Weights of a small transformer language model.
Architecture: LayerNorm before each block, no position embeddings, biases.
MLP neurons of a small language model. Each row is named by its layer, matrix (up: input weights; down: output weights) and neuron, and shows model dimensions 384-511. Each number is 128 + 24 x the weight over its row's rms, rounded and kept within 0 to 255. Numbers have three digits each.
After each neuron's rows, "raises" lists the tokens whose logits its output raises most directly, leaving later layers aside.

L4.up233:140160134131118135154137143119140098190136156119130088116149117112119184088163143139137130120090100139142134130141140113161147118098136160115114175090125124108133102150119130149143131101122104117147113160140131137149154135096101098117123091137134135105163166125120087055123140115070115099179151110123112145112142155166105136167122100108142065144136166120117121118098110135118180101117
L4.down233:155142167128139147088090173092115114093114103127136133087125104110182106115134132147132135114133142142164158122118128144156092134104156103132153162173104175136128146175122084122098172112179123161131117139083129132134138154103119096131128107126157100127144127133125146155113115129110088181095143158141134104133142128144130145158106126106115149121141118101171102143131140177142141118151
raises: "hip", " were", " are", "mit", "pan"

L5.up674:154071146147139115146121131127129124113128095115115170112129103119151143144119136096144129154090123178106114110151077079069124116112130118078151108137132122141143122122129119182139145167101098113138090127121184114121126145161188139144100084112142130136109128193123117155097107088144140133133133156114115166110111098136129091119123133111115104094096112127133153126111123117124129149122
L5.down674:159178098127128084138113117142151125159113167123115124134141180125142129141142126151104178096131112061173113122090117138152113147116162112170184184158081090131115127125133153124120118117132135117111131143145066084136094112116150118114170129154143122103116172076168126133120140149109139139141104098128178134136155166141144172140083116161126130145141174130137129171131130157132109144116
raises: " himself", " wounded", " married", " studying", " herself"

L4.up264:136125119131105126143110148142133164141126145172107132118092141136155140132130128106169189129141156118099157102146130092144108109127119088115192152081130153122160101112089099095123089141122119085138112172167133130103110156102105126158152130152127125150104120111156130136124154131089129152114102163155192126123129102155167115162127096171144049145146196122164128151140137118129097130112
L4.down264:106147098155070120119084133116157115115135130186127148127120156144100120108131114144125150148166063097116152100115091113104102132136152134130134136116125113089109099108161113161149113128129137140135090090103102119119119152134119099126133117143115116115071136118111174131081143109128142150130125152100105127156150098088096133138136146145159131121157130144127132175141138077122125157137
raises: "\n\n", ")\n\n", ")===\n\n", " −", ")\n"

L5.up1081:133123125161123108148095112161092099092094115112153123116136124121182108122106131143116108118132133125087128143148143086136162141133144116131094146132170171117144057101134114108129124177138117126179174089118114102139122122099088131114107113121136113109148140131091159130132134169096110125172162114132150145091107137099132102137105086146104169116145150108108112118127154099124086123103
L5.down1081:114136149137124138099128125145097122126128128157141146188105146154157133147123109106115140151123129166084076147107137163122123147132095144114110123109126146179140129152142188111156148135126149126146062107101148139096129153137121152113121104132174103083151122148123152109143154146163096156110122121125105116143103150120145126134126096138083163139118138117085132132129087157089118115094
raises: " (", ":", ";", ",", ":\n\n"

L5.up213:130105117116156082117122103132090118135101097152146126090056093118117145150154107135071113142135133141142088109134113133109143137159138153127159144103142129119108133130137137101143144127127105152135102080133121149110151107162121138171122100138156097117131131122139147174122147156102092151120123138129146176126119114106102114102149132140107098105134117100151182118146112119117112127120
L5.down213:151149104114131100119127163137102095123122143133128131124110119130118141137117148112157144143116150109120154127132118129204100109119091123099123166165088167112124123130154132135138119093132161145096124097144143140157129115109099090073139096127099187123142111093107119153116076139119147122155111125122136124131127135154101161133183136130150128166122146130121097130162117137131155135161
raises: "201", "190", "200", "195", "196"

L5.up136:142116091178161142101113082170121108164076100115117139096115149138126138138131117140158118169142151131134137130133119123115141143125155162123177127118156149149098101140133077152149139133125067179165163106150123131135100103139100130103101124147089176148111109130093091114105119115134160102084142121050139144098138109148109106116112106139131053097092155118107110136143133113115122107095
L5.down136:127139159100155074122138129137097140094092130084100096139119174130138141118114128118140163118133148141142115128117152168125136117083140127112172120167122106135109152127137144105141108125056114105135154078111111170139172135156147121121134101107129134172102134136122103138099103138152160070168146126112100137125106164136078135163157133116158154062123090131140112129144149149127107170130
raises: " another", " his", " its", " of", " an"

L4.up410:143117147149146117103107110125137124140145106082129126112106151096122097175117166113108112136130096117076152109117114164085156131118130095159078087126176152138134106127105129090076146129142106118101108120116165141147103133091106146108150194158169171146131153083151098140082101111139175141124126123129091082187116150101116124072126114173115119104132147140134154132094133132118138133132
L4.down410:157103137152179130141108162153155128126151121106132101105133153123106138126124080088095157149131154159127118102128143134078119146107185166134081168116139097122103124144123128117067100110160114125141110099100113150140136129143103130182129132113148159130147099134097142077123152143122169173121141143118122112211128134068147111144122137123129116146133126151120117154107095139150132139143
raises: " These", " It", " Their", " According", " They"

L5.up1283:119125093146142155104164123175117153143152148141154121136101120106191093057129138105128172119172144112137121151136145097136157132128116152124148121106122146135148129153113138130184161191123108128128135093123106117121106134134128121134138153135121126128102105153114177130108156113170159177105141125137127112115139131116111145099139142127122129150131074127125141146125129151100166126131
L5.down1283:151142126120147138119092144125147106137137126140131175150113120147149094125151109131173116128115099145116121173123105175118101137111097129102150167140146111157117130107145159122135158152136133135126107138134121058109147145158100112134112111163116108133135129141165138090151137118075141117123109109124125129144119146143130109113108130141098118122103102162172095136131128109139151125117
raises: "'s", "’s", "an's", " itself", " withdrew"

L5.up1034:075125129145111172117137123156138149132127164151120099136139128132113115104157148145182112143151087101141121062132136168128118151115141143117098092114164155156109113150163112152210125151139115122191115110112126109148104161177154133147104137125101186138106119092123151123123136146108129125168127208143092112180097113080151158107117099141127156116148179138137124158151136111126116128095
L5.down1034:150124123069104131123137145128145155116102159144116126197120142149092117140146122123154119118173091142133112140118105104173095126136157111129138139128133088116106128143183106148149088126101120164191144157142148175141168145084138116125135136122125113083156100104161104110141097112118139153151133176121144128126142112121113113133152156108125127140139129125160106110107155122110157132151
raises: "iving", "ility", "ives", "ment", "iven"

L5.up239:130137108100070109139107118120170190117143134113113087134150091128106128139109138131083136088166170183119122070079129161111139115131143127134155132116122112150155131151133170133164123171113101159128133123145113140080137109102116103118117151142124133147130104148125159135120124100151140098122086101143149170138110082126123132153141178132078138107152056121145131134086091138103170081142
L5.down239:133136096106109106156126104143137108158137171168098120142099124147118102142149157141069120139134146140120124158136149119125139132091127109114132065097158083133124177153095158126156160149131135160126185121099114133117141131124149107170095160154145120141112133110077144183109133138142127095107090105129125158102103114098104152145124118087115150139134127191136156112154160125116183135111
raises: "om", "ome", "h", "own", "ole"

L5.up243:132164136164139106090127138127132143127119137089137137102119104158098121152102046117126104130120112127103150101131127160096118102152133142098123113141099114134135139104127116111102144135150126164110129161109143164118129126142124157130128116131137129099105117088121094135124100160117118157122122114134132129191155110109126134117124109105101128152100143122120145142149117169145133115120
L5.down243:184108122118151131134134131137123151138164124135168136125117100137098109185130093140145127134117159148096151125141138155150167102115146182127111102113104138088116129157121097128092104124096140177107174168103099133098133168123135112107119099166143166145131141140133143129128125134102105117141130157098095106160108110053143123123089130133147117139118125129106088097068131148125140133143
raises: " ", " of", " hands", " —", " childhood"

L5.up1502:149124131135108141114128086147111133198132110141142131130100099116157125128114118153159130105149165116142132143119099096141144138134143156132125142150137143134122117130117098095155149130121129110109105110126125097110151128135103152140056138103146079104140139104135131101137098172131171133107092147115123104138115116112132117136133148127155132119077140158119125127147147098125116102140
L5.down1502:080091123097127102119175078102149108136140129143150128148088117130121090131139116203110103101131137150122171142138128111139138150159164159131133176137117116067120135180128142095159135152147106134109135136082134187105116143148134127100142134124157110121110106147146104167110092104100137091150111175113108130109111156132158066122120131137124140135097150170085156115131145162139154147103
raises: " times", " Year", " same", "while", "/a"

L4.up1476:130149113119132078128158127165117137128114165142131159120138136159156148114132105101110143118109077117099108132119137111126136157120095100119155119134204130125142115128101098099096084145142093115122141147136068082111088124140103153191110139134145177135105073162113153155128080128131088127080135146140154098098109147176133109130087136132122130144144117113094108134126140141140099088108
L4.down1476:124120114126133142158111174147167140132140123141078131139084134123118115160169119176185126127089136168117128108144139140120135106084160092088099094163120114153079140135122132140160123090103156109131085144122151142119095134110104161124138116101123112142119112161105164139087138136124144118110159125118140110111121123113100133149132133085144109111063130129138145149118130127145131113092
raises: "):", "))", ")\n\n", ");", ")===\n"

L5.up129:151152135082124130119172188127098121136118080119117124143161158151136118092172128091123154160159087148105146122129155113165169079112113147130130129133111113114115116149084147109130131139134122132125148193148101153109165116149116155048158170152085124098161113156134124169101140142129101118166142130124125132177120133161120114129146120112126167136107130094113090138111151078116111171139
L5.down129:135129115107087173090127138121146142117105099171116118157127121119135161107134109104129130116156115134127146107158113118154130141167109145105128101124124144104108156155122163133115117139144156116109116168137121121112154128158133119119175089196173124129134161106174178126130133158142086140108148116136096130103147126109097146148120088146102124110116133157097116098123136149103107127112
raises: " ", " (", " \"", " a", ";"

L5.up1229:135116109135129120117096154103147152087103115114106106169137084106163102129162157119161075149136169131149103109145148099183144119087124150144188130071152141112158096112126133149107132132088145126183064134106161110128151152116137117126132082143139089125157121133104106132156140169122145120139125123102121132128097171121172154149186158114127172127137115172170122117140111119124125132125
L5.down1229:139148067132155096126121190158123141121114131153125117109116101127124099110110137147198136134105117129098108123129120140173148131089129132102159101107154131135133077107120107160112126130111148158145130134110128123079129118104130079140128123138133111129139142084099131095115106122132150100120089108143121118124096147110130142089131138153096131146149135134135128158072112113178148166168
raises: "isation", "oke", "ories", "ically", "ize"

L5.up959:110123102157099102127127151087146109123135160122129142082137117178159091157099160140141133150106140092157127112123106128073141152128086115154135087100102204141101152186103103116108151135157140149125081120134144101143076127128135113126128113119158123122112148110121118141151119130118085158143124149152107134132093137145128147115110133103129166155119115121148171103134118126157095089111
L5.down959:140101117131151118118127084160084122121161142130124118097138130112136105130109119151107114133136122145144123136119132135129118143133165111090097087114126105097109101169133153113100110154164147133141167077087073117132138095141137118100155114109117145093162151111132118150159128119167122138103115121098107137109157081146143103156110116165125155137075104128128131148107134120143152138132
raises: " |", " -", " \"", " |\n", " following"

L4.up1011:093130094113111105150136133080105120175117147137129113112124119133109135126117120124151083142146160155136103112089182121144115128092114142085095114169123155160140162097126096121154091130166105155110167150131102124136102133107089101137169151155151128136151124122119111125127107108134129160143103157164109136183102106143167151150117125138130096109137082146078119145165049121125115127092
L4.down1011:140146140107146170165134100124112108119097114132149129153195160100138122170132127114153130080106141131095083091120150090178139116076127151079157081153124155146118156083143139130103099146119087113149124115163107186070128140112165133133125139151152114132146157127162096117168082093148159125161123122123123107147123143156163112107129195142150158095149113137120086137166121077137134098105
raises: "ian", "ios", "ial", "ias", "io"

L4.up1131:111149117101145121118128114156126127103152109139118125093128135139139128098132169136097100153093074121110130120185156112139139131110101146095119171095123137107116077130111131134159141106122157129147117124158150143164107136100110126139106133149142137129123126095098110117112120142148125131180136114110157087116121115160108154116124156132111123162129152152128122180124104109106161123148
L4.down1131:150112125114097166123102135122114154053133145122131149132143140164167097113132096141136065157131099151094117135170111113113132173119103125158123101092105148087140118173102138129181137147105110113116137128130152106107134113101138122114135141122136158137097117135081106089108139088120171138130105159105138088141118157164101139122148152125120107100090126112122134098129127101085136147124
raises: "ements", "ables", "iate", "airs", "ings"

L5.up1072:123209137143142108129102150096133125154138146159099114130124106112165123107114160164176157098166101123130155102132112110128142118123092107140139157103115152150119123149115142162155151116132116113096126115143146109111154121143151048135140167113127102089123102137149121119093120101100140113133172158141154135146132162118141138174140098123110108125133128140148124142180090154087146079103
L5.down1072:154113081181097083095117132156089104104116108156141117083142118131067140128121150130137142117109123110085067119116134124152111133096109107150133118136114121127103128099170122172139132162108102162104114057161112121131125116125121138131092110161179073159147172096166138112126122136170119124134154135125129103146157156077114138109101137170097169111177104145127113168105140079136119130129
raises: "'", "’", "',", "`", "ky"

L4.up1472:104142103137133133126169101167126103143125098144132094142132143104088119128137133145177119143112116161142164128129135138150118060120151127137117139171176125128160097139111127128140155054087181123168156162129093061109125115134151143096106125086162095099108124137172136138144103099121097119116128146117140139137121158142135109093133176128154145128113116101189135122132133131129133111119
L4.down1472:122120093122132135110161136115153095110167124112148155140125130115069108142073118086130190110136121157152107129176162138125102069132141193150106132129141105128128106124101157149154143065144102114094120115127117106127135131170184123145104168074126140127117126115141142129140111158154158137111156151087147190105146160097080112089135127139122148158107112124158139116096154173143140110156
raises: "ged", "-W", "-w", "-R", "igned"

L5.up428:129121147116110137131145126116135120123127144156099077134140106140124138093113153143136150193105120146126123128100172150139134145116152168125140095110157118105119102096148085096145083166144110139182129124152119107107121145143131142142147130085152101124098143125124114156109127124121148160089158155100133111167134169172112147136075128136111160091142133130076133180191142177151128090075
L5.down428:113127140138160136140127152111166153155110148181128094158134127088136126115158155173123110183114108158126109150089126130155173123110159154115086106133107104115063132112139109085160094133118159137108079132165137121104106131126133145159088149115085117109101124143130091164105123126135107106122163113121071150136123160142127139104088170132119156101063147120131128147199125152144119124040
raises: "))", ");", ")\"", "):", ")===\n"